config.toml
vocab_size = 16384
activation = "geglu"
norm_eps = 1e-06
rope_base = 10000.0
rope_fraction = 1.0
bias = "none"
tie_embeddings = true
init = "normal"
init_std_up = 0.0317
lr_mult_qkv = 0.4
warmup_steps = 292
seq_len = 1024
train_tokens = 601900000
MLP neurons of a small language model. Each row is named by its layer, matrix (gate and up: input weights; down: output weights) and neuron, and shows model dimensions 32-223. Each number is 500 + 25 x the weight over its row's rms, rounded and kept within 0 to 999. Numbers have three digits each. A neuron's up and down rows have the sign that makes its largest values positive.
After each neuron's rows, "fires before" lists the tokens most often just after its 100 highest values on Wikipedia text that the model never trained on; "raises" lists the tokens whose logits its output raises most directly, leaving later layers aside.

L14.gate242:482470506515450510470476505530504463491542508471507522470548462460496501501532511529495502451455546528504485496516530488527512530488479533489499469540529468502536520508493496502485566499534534503552496467503449516523476518515530464501519469568497446514514488522519559474546568515494477505515517477500556466505497539509531525482488444488510456516493477476518509500468513510512506479535479519495495503483520515489488537510486500523450535502513506519499482474516495488473487489475473483483474510486530495533522511473507494517510499502465508492510494521487485493474520479546475452
L14.up242:460520502475500500481504512528526520505534465517519559509480507463533506523470522493522520525488492516505487457498526517512491528539490521492512517502524494498549513482447524512525553530497510461507488454507484494493475478495487479482475504508544452500485493469492483488503493483480509533521542461503495508488498543544469548502496520485510486491491518487503517527524514495479456450499498466503510514475531538538509504495480460500509483489473509528513483491477476520476477506447466509493486506497513478482472432477480528512545496463491482495476486516501491500515541429519503505
L14.down242:483483527515481506487524531514479521502533521486500516491477449457506550514511490467515495551505541490483494490502522529500500495477487533481486500511492497527481473529525491502466476524543479491476446531536460511532476493465529536455484485546521465537559499535517522481520557520540527510503519497461516503483507505517535518480476498524489486494515504471494522512526434466487492510499510494494530494524524492487503522492478489493475529474494507495494498487489514496486512508449487519510507499498492508502516485503438490547511496534493545460468500479514502488509502489523466476
fires before: "-"
raises: "-", " ", "   ", "====", "isc"

L15.gate227:478492513482521482541517512493494487502514486466531512496504490519476487509518531485515529466537519499469482470518482466515464524426543492481484528561468505450468482514499495481494450494471501444506479477479467513466511471496524489474468518529507513479494488434480487488494468535483538487459517479497507497476548487513461489495485450454537465515519477461516518494490507540499445480511491536491486453515524465535480468489528520504493519466474524457436505509478512523497480512426517521483532486467496492506517528525518503513482523488500483491545499506480470528446496521484487493
L15.up227:483502459523463464502539504481486523504494462519480506522522531480537524517500497477517496509515486494484500501522525483495488517512526465545482506485546480536509514445475506516491479489528475539470510514427464513503515485512490523479527500518523495517455510444501529503489503525470528511488525504530469501543499506496499453443501472509488519450494473504527474517521549535525480506529467500452472509510466489523513495545478496505490522477476462505469474481529474575555467479545524520503503507493475462516497537515461507472504512466517497476478482506513485519488537475513463524
L15.down227:505514552465529495542497486468449491536477498466510498518503516505462487474456486528487474510508574507476449522531469521503478485528520501455505526519524495514476473499543513524493472498499495473529505491503501503527470527506482545556507491493544522535512510499450486523471497491529479483504488476494501515483487497475486509523480507484482481482515452497462489478532491504467454560510536496531513471474489521464469472533478511487538495547516487507538515538494511506457469489512524511474488522523546507487476490481520514543489511512513520468494518459468496497471502519497528572
fires before: ":", "3", " that", "200", " |"
raises: ":", ":\n", ":\n\n", "\":", "up"

L12.gate91:504544451490534502445493553509498544500471480471490516544505489499492536491477535520484495521525460518496543478504507495497513510460511508494515517509512463504500472504484486511524522447428497506507503495478483499469484507473508483521472545513447451511502470484531509468495514554557469490512504451535466475525491505444483481580501504506505498495476496467502484510460480488497500483476496492497504509526492506499473488514490500502533522504514498532498480495529518512515490507538494482497494531499536431487446520466518505482490523529492498452511524452516491490548488532478497488
L12.up91:499505534503499512497500518493480501475509486451524503482523501457488537503508485509445567491496493526523505524489489507570519490454475516529534517481481480544496485491506494511501510492516467519529477461510472524517503525514529478535493487527500465512482494520499494523450507517538465473530472503488496497460526486487489489514462482546470547515470524534496465523476494515503507483487477527436491473528468472501529513507523484499541514524489449506515490510538523544566489508500492516482520481537483497559491479458481488521465491507506509493511507472496496490484455473490497485
L12.down91:499494479466487499456495533488532517465533527481484484530525511480506490517509492492563487481518451534484509529489443499514590471483470512515503486450496464489496513483509495517524481504475499483504505523538517529509521529472460512535479497469502516464519489508510490509487504506528521498532467509480494479499456523464496472498589457505485516447514500469463514488497513499469477517477495517491502500498470482483477489545499518475540544463469504501504549453486532485498509502481500452472507518483469515487503457484530516494482483532482518506525516507501527472516458491512489485
fires before: "0", "9", "5", "8", "2", "4"
raises: "0", "5", "8", "9", "7"

L14.gate310:548488517502505466508504509526477529492513510412496516506533484532459542482539475541578505529477450511464506502472494482479532498463522526522452505518543478481520520530481491488544507515491492498480549478489490474502495524533503478494507544481498487505481433495466518507504474481470489505508484485484514465499488476536449453539576486472470510470500466496504515506502531529473454474510501550532514497475484486494505516486494519514497516502528502481506455468494524476508509520484535441509490538506519479510492467533484557528491461514451519526510538531501488499505515497496481483
L14.up310:504532509520530485464539499522474515533506517519494445486526534544512532503511478507507501494502497508507460464567484545517501491472525503473511499499523501504497530493527488490503468527518495483493507479492556505551499478505477515520495466441554508541503460475532503504500491467508488472483533487512471511501474492519497486533481502511544486519531492502470483447537509489489509528496546514493506484470498524509535487501513492529559491505476509506522479492481531542496466480505424478496453474516541481500506436493478489490543487523493521472479554523511461504476538501517523515
L14.down310:491502505462533480501509509490500497473530495479449461504532447517524507474495492501498515517500507487489565479483476517482528451459537506500494493536510478463515493503492484492506507471502527508463518507482533471488544473527489524528507537470510516509483442495515490530493500524493492473503510524441481501537496490504480500501503486485476522448503531457497515464496446486508482511478529522533517522449459511491531490491521482503508515466501515503504499485525496498488507545481469506517447505500535522521449418508489490490532524519469497488508508492516473538476520511492498510
fires before: "2", "1", "0", "3", " |", "4"
raises: "4", "1", "3", "5", "0"

L15.gate347:520504498530518492461543515529519481505505513457478487509507521513527497478492485506524518526482475535504465493482533440484498503481524470473520484537494475489514477494484457504463525573496486454515490541527469512483509510485526504511461506453519497470503485544514504499524451484470512492451500503508493475501481506455503525513513486501545486509490482524480525532496490492501484447507506544506467518490486504522504512494504538584493457509540546537486480510476491544514477452517516501510506506506509468472509513484514487502516491518458462528497471507520515498534523470530537514
L15.up347:456532543502485472492529503457491496459527529495448441517512509505514442497503501484507470477486502500466481511501531484485513483474535518516530511522478458504477503548522463525492496500550501468487498527499498511507547505490502476467519527479517545497502471516513537523557476509475495483469522486468541465489492504484486487470496523485532492474494472499499442486490501508520483481507486534508505489522521506507507524489477533505499482484475507465469498471515447479521437465465488462448540504478480473486489492470490494510497478521428478496514532525505483498502483518475468464
L15.down347:451527514511476525531486472507493470518488472494509483487518488526517499483531490524454499515527546500439507478502472479516503502513497509524512531514480572532535449493522523477507466470542478513523505468461506505470479501515479500479508532536516498508483469510462498527512480519502500510501499485464550590539503479508520512507495514505510516530515505520489502495557486501470610504487518513522535518506518484523494521488482478483478511507441517542495447461547535536460508473485510562482473479470502486466494497480482525510525526477478523496518514490504515492480493492482490490
fires before: " |", ".", " |\n", ";"
raises: ".", ":", " ", " on", " at"

L15.gate103:475519503525528518488507544511479509486520490481465490517490499503564436518489488523508537478538462481476472558540462472538543500481527515502526514479471475439482518487481514529495538495477500525515515495498494484507460541496479508543436496488486496506509484486542475494491495500522483517507519507509506477491488532490481470534489475464480507478475513428479513518510517492490462535476521499518476493520497531501483482540546544506501486502508455516485490469479478495499486504494443459473480475564482451515496478486466545494512481530541518476539524527483517489510473453528504496
L15.up103:483537524485536475483482514486465535453531510475463477516566505494537475521500526518529527474514496485510511503508493530509496487469499507480568487535525490488513499466501496508557562537552499503502479514456490496496512505541468505513487518536497458527510502474538488527485474487548488493510479464474502489579514491495519485503506516534492500494453541464491543447485518452509496497482541526503475505518503534483547491521526499502517493510492486502517493500492527526497467510539490501520464486509533472461473489519516465485521473500471537454532470502504498467482494529479522505
L15.down103:501541517476535467507497531477473535455527521456498476494531481498482489501515469528470488532508526521542531506509437491437550461481485503528483501532485534492491503465500518485526496547501504535471510517488505470485525453492476542487518516526495509518475474480499480569477533480495533469544486502504475554514476499506496472498495485477506515466518483526447517497481480473499514511503569539522532549514496526538515501526483527507520534476491518518513504504489544507488492545490496466489467510468484550500424476518518514508501503501497493499488499481513521521485493470510483473
fires before: "0", "2", "1", "5", "4", "3"
raises: "4", "3", "1", "5", "6"

L2.gate428:533492521522509504498469510550486518502485510464494492511505515521521522447532532532502493484478487498458518504505526478509534470451535454506479479491526473519533483531453473463505545508502501495496460481517420518503489486530481501534476489514512484496487478540543502513523441479501471477472500477497538503516479545460501524494496470481491499458473498527497510483527503485511554506505449495523538539486479536481515490514500475503476510509474460468540491480435553534485501485477523519533490525538513511480447495480484481442547488481449524509503499500487503473508505511510500467
L2.up428:507495552541510488492520474552460514552503537473525509467519541507507507477487533496503502464488484490425502524487536496519529505490515483522511509473501468510498500471438512519450528512511504503495494454511476526512462487531512530513480513470489499531522513513537512508479478469485450491512515495466525466497488550513475480565469475479513519496483545483498499497498496451521497506519514539506532501466496515482479542486500526493528551459494450482524540495468526515499527525500524465491489507519437509485520479493461496521542504484453544542494475547486494515498477488520512549
L2.down428:473509510481485484515513526527503484564509473481513495463500502480500542497509528491486516466453512499522532517492512498508521514514549505540497494541482469512550484517489479528493480493515501469516489494477500481511465512517495400465536504521488496531505497510498495488539534488497472475514519495484528501479512528529502520520520509521576480507529492475541534490442455522482473489508470545481547555482534468499510527473531491514512493453513487517509467511527492478479529502536476521458479497506429466511533515484522552522503520519511545493473482530505528507518508496517482512
fires before: "-", "|", " ", "G", "The", "Res"
raises: "===", "==", "====", "The", "According"

L13.gate410:458506505508502509495487526520507509467503469480534499466521539522486517465549548526529545485470467550507456505528544518511485499542508507469514503486494479519536501486493455529461494520535499460530500468514497480515497500484486466541445473528507489528533485529505493519513510509575500466485473497529507502491461511455488484480494494488530495496506525507484520532488549531496458508460538468521490500505505480464505519479490480445497541528519475469555485491541513508501482508520464512500476477533508469521513474483459499527503517518506541525520472470490498491485494497481511521
L13.up410:467513512481477526526488525489501504453502508503483515460482484460456482516550500520494530522514499520527523518531485522541546517496520461462506512482474498490462491452480504511527535488504487526505486540507522559549479511518497468464446510471487538525505474490500516521498489539521471514482496495473486520461513582483477533511494505493517432470525525442525499508479470486463504517494536485516502467453492480466484535517484481515496480479514525549503510496440529459492518497506511508488514516503524483470449518454483473452486458519487531530514497518490494511504468444500517482
L13.down410:516458474497533487519483527524504542511502546500465499501505552507537552483460469519556519449507506485493505504474472482487540481471515512543506497507524514501497515537475513486485484546462497518481507533466503494479479495488503558477516512510498500515531503477498494518531505499527517449477483526496549455486484511480499490505516474503506525524508460488531557531458465481504463547503534509525545496499497521499472514527522499525444515490559503502484498497524471508479511484492456515463479513485495476501476485490516500541506472489561530515465474474505502513507500468550478500
fires before: "0", "1", "5", "6"
raises: "8", "9", "5", "4", "6"

L6.gate260:496515472507502480483526521521545482526495475508518459517491515547515498502494452483518549457518502496518457519515553499520502456481514514478490516496488479452532491509515453543484476476498508455479505505509485531506481548537483482522481474452500514505474495566523544492518477470538492527510506484498497548495496526503528496453477530500490508453555508477484480481477521513460500525522525511531524533499503523513479505473446440538514537545501450510504465512500515472508519512488473497499476512492497467483486523464539529489523493482458532513502463506528500483543466491492493486
L6.up260:518524461513467486496543421505488520497515493500530536475455516486483509496514538554496505515443489524516497456489499499486516516481494492506515535512481502563511494524508504473514487489499470501510459502504498510504507494449507502542485498527511464524548503464473474513526513518532541527480487530483538491505457511465485542486531527491522487489503521524527503475504432531492479520458465488482531507492506492458489523477536524499452451505437494495491527491493473507461502506430518513468488474540496500521494481484508440495532540495501450525495491484490507513492517476491518518
L6.down260:460526504463486515509509532539513511513482480504472480494539503477485491476474501467519507499483526496523467531497515507525501468479504489540489530542521527532533500512536446473482466507469513431503494452513509476493480490495517485489480504513496494461521465497514466464508555475438490455512509483464511517503528515511516496536462481533516534505518527497511529519522503537525456533520512497509525502491504486497519555457478468516493530478514482523533510497460499509500480481476489512466505525491470486488516511506517584513524514523528509533487522517513534474476481486454512509
fires before: "==", "The", "===", "In"
raises: "===", "==", "While", "According", "There"

L2.gate555:473498535550511509526508535530480496518492500480506499541499467484482487511486548502519477534522510476486498511513476491500476490511533503531469498497491501532478488570550504509503547513508503482560513496438494509519516488486502487491498482519514496479484502487486539478513523496520487508465509472522477531487529460557491516501453467535516476512462458535487528465501492495500500493544500528471517516506523485514456491481501480478513496490502517469456504486479524532475475517517544493490528486496518499506498575518518522489515535492551525485488525497510522493513457544471535468
L2.up555:490455511500496504483511531516488514478510489463472450513503453518487516524486525510494496506501502481436517505532431490493509504493531529530497459481469519557460538530511522539472546488494471507538548524463531475527463525534457541513521483523534517482513495447470524528493535507542501473514498446540493485494500493508451492535481501517492463492465492521502526477473491499497477489493521515494515516509458455507456517504524519445518521490506496523496514483512520479489463524507527462502511511527520472499482491513470559510491529512528516507476507504480522482521518503488536483
L2.down555:512498491479474510494484486492512513469518524460481485497557503495524496495499488556475542492494469495463496535521491505524546517459506494464522487496508546470456535482462518508482497490500456504474525519501531450515473538470466494499488512490482516494513489519484507554459511510527535481501493495500491421516460490450431492508526483462464469466489500469513524508495465481518476477450488489505488484521468463523490557520496536476510522503490487535527477474539492456477480542488443447471487516512528462518499472512472553499457481562507498498476522478481504453532546501499495517
fires before: "4", "8", "6", "0", "9", "1"
raises: "9", "0", "7", "8", "6"

L12.gate315:510489513492505496476466502492475500534522515516486541515497500470492513496484541506510475495479492459523482485529464536495531504486466491488482541489496486537526470495525463523528493489513488504486511472447454527481523489495476507526467501471496483515536498462466505479511501469479489450504507540494494498553488492482540532514483512501475535533478473512503428497444519533517520500481485507506532459483454460478426479489482500468487503528552450501484492534451499506518494510482508501467472472537516488536483482558504569471511506481492525478519506458464475509485517442502488461
L12.up315:543500512520502502446480495498502500550490498540482536530510513467482473495493516501507491570489477509538504469496508545490510456502449478438499512507463490491496548490488509499505484502491524497510548530502474541486436475497492494503475492473500447480475491513491504497506549503497494490535533498500458497481466500499545473489499507532499441509531522475496526503534498498472452540501529526524532501481509495498489488490479539479499479488546521533428500472433486532521477517487488463499501479506495464505509477532482531508514487513507522474465478480479516508442499471503483472
L12.down315:505506510469466535449519447496475484504545474512482540445475517507521511482483529494484477504482464461510474515500467487498519487494468491503442506509489471508510483496494513454512525450556491530516514525471518502479491507558472496497497525444506485525539515486502483505482495507517483486506521482494494490524519546477515519555460532474508519490524464487516447471512518487486480475512548536453539486541468484533474543508506489476465555495533478501498557506506502492513533541524496463505471457536515491480559437526504491462475513484462532454450526494478487503534518525505471492
fires before: " to", ",", " until", "–"
raises: " until", "ward", " on", " west", " east"

L15.gate421:518551490488518455508509489496515482508490505488480523486537500492495487487545519537549513474514459503504500501510501483521501530498460513480468511508492487503491484488470469505496539484486522461492539512515482517476499504483500466503469498484494466517509451452510464514492522564464447500480532477538490487483516507468523501521495499530487434493467486493523485517492528519464409529517497442491539494574518484509510474504518517528439469476509513508537446466508495529512501464513518505536496546518561478459485524493519493494458498534471500500501500494537491498545509442497496516
L15.up421:479501495556520461511518499530470502425485515496474499517550491483539455489484522518534537479487467469534474493566488489494510459500486525517513456462498467507452502520534456475519497547481501477505533454441525466476502506459496535526512516541502519520489493480483498523503463514457487508489514494445476481491494493565541492513496491497516479479486495498511489509511499489484466486473479475485523487499502461539525507509500502483455494486482535506557501518507465528459534527481552541498492497526506504473442501505552433483551506507549501494500484506493506522578522459511534535
L15.down421:504487472495523557507511483528471532502536492506515472542492466511475537469529513526471552565484507504480491467472510511540508485508495497464509472457493563500486503512494514517509510513504505528542463484496470500522477496474492512511532519515510481523496523494498510488479484494508507499474555525485557494523496507495500481502529503478510513464512483516522461514512493477494550501480466546496480516520512481540510523536524474478485507487577489497501459549461476476501527517461480523488485530502465515532487469468500506478519496522497508496527493505488540513508490515516530502
fires before: " (", " ", "\n\n", " by", " and", "born"
raises: " (", " and", ",", " &", "’"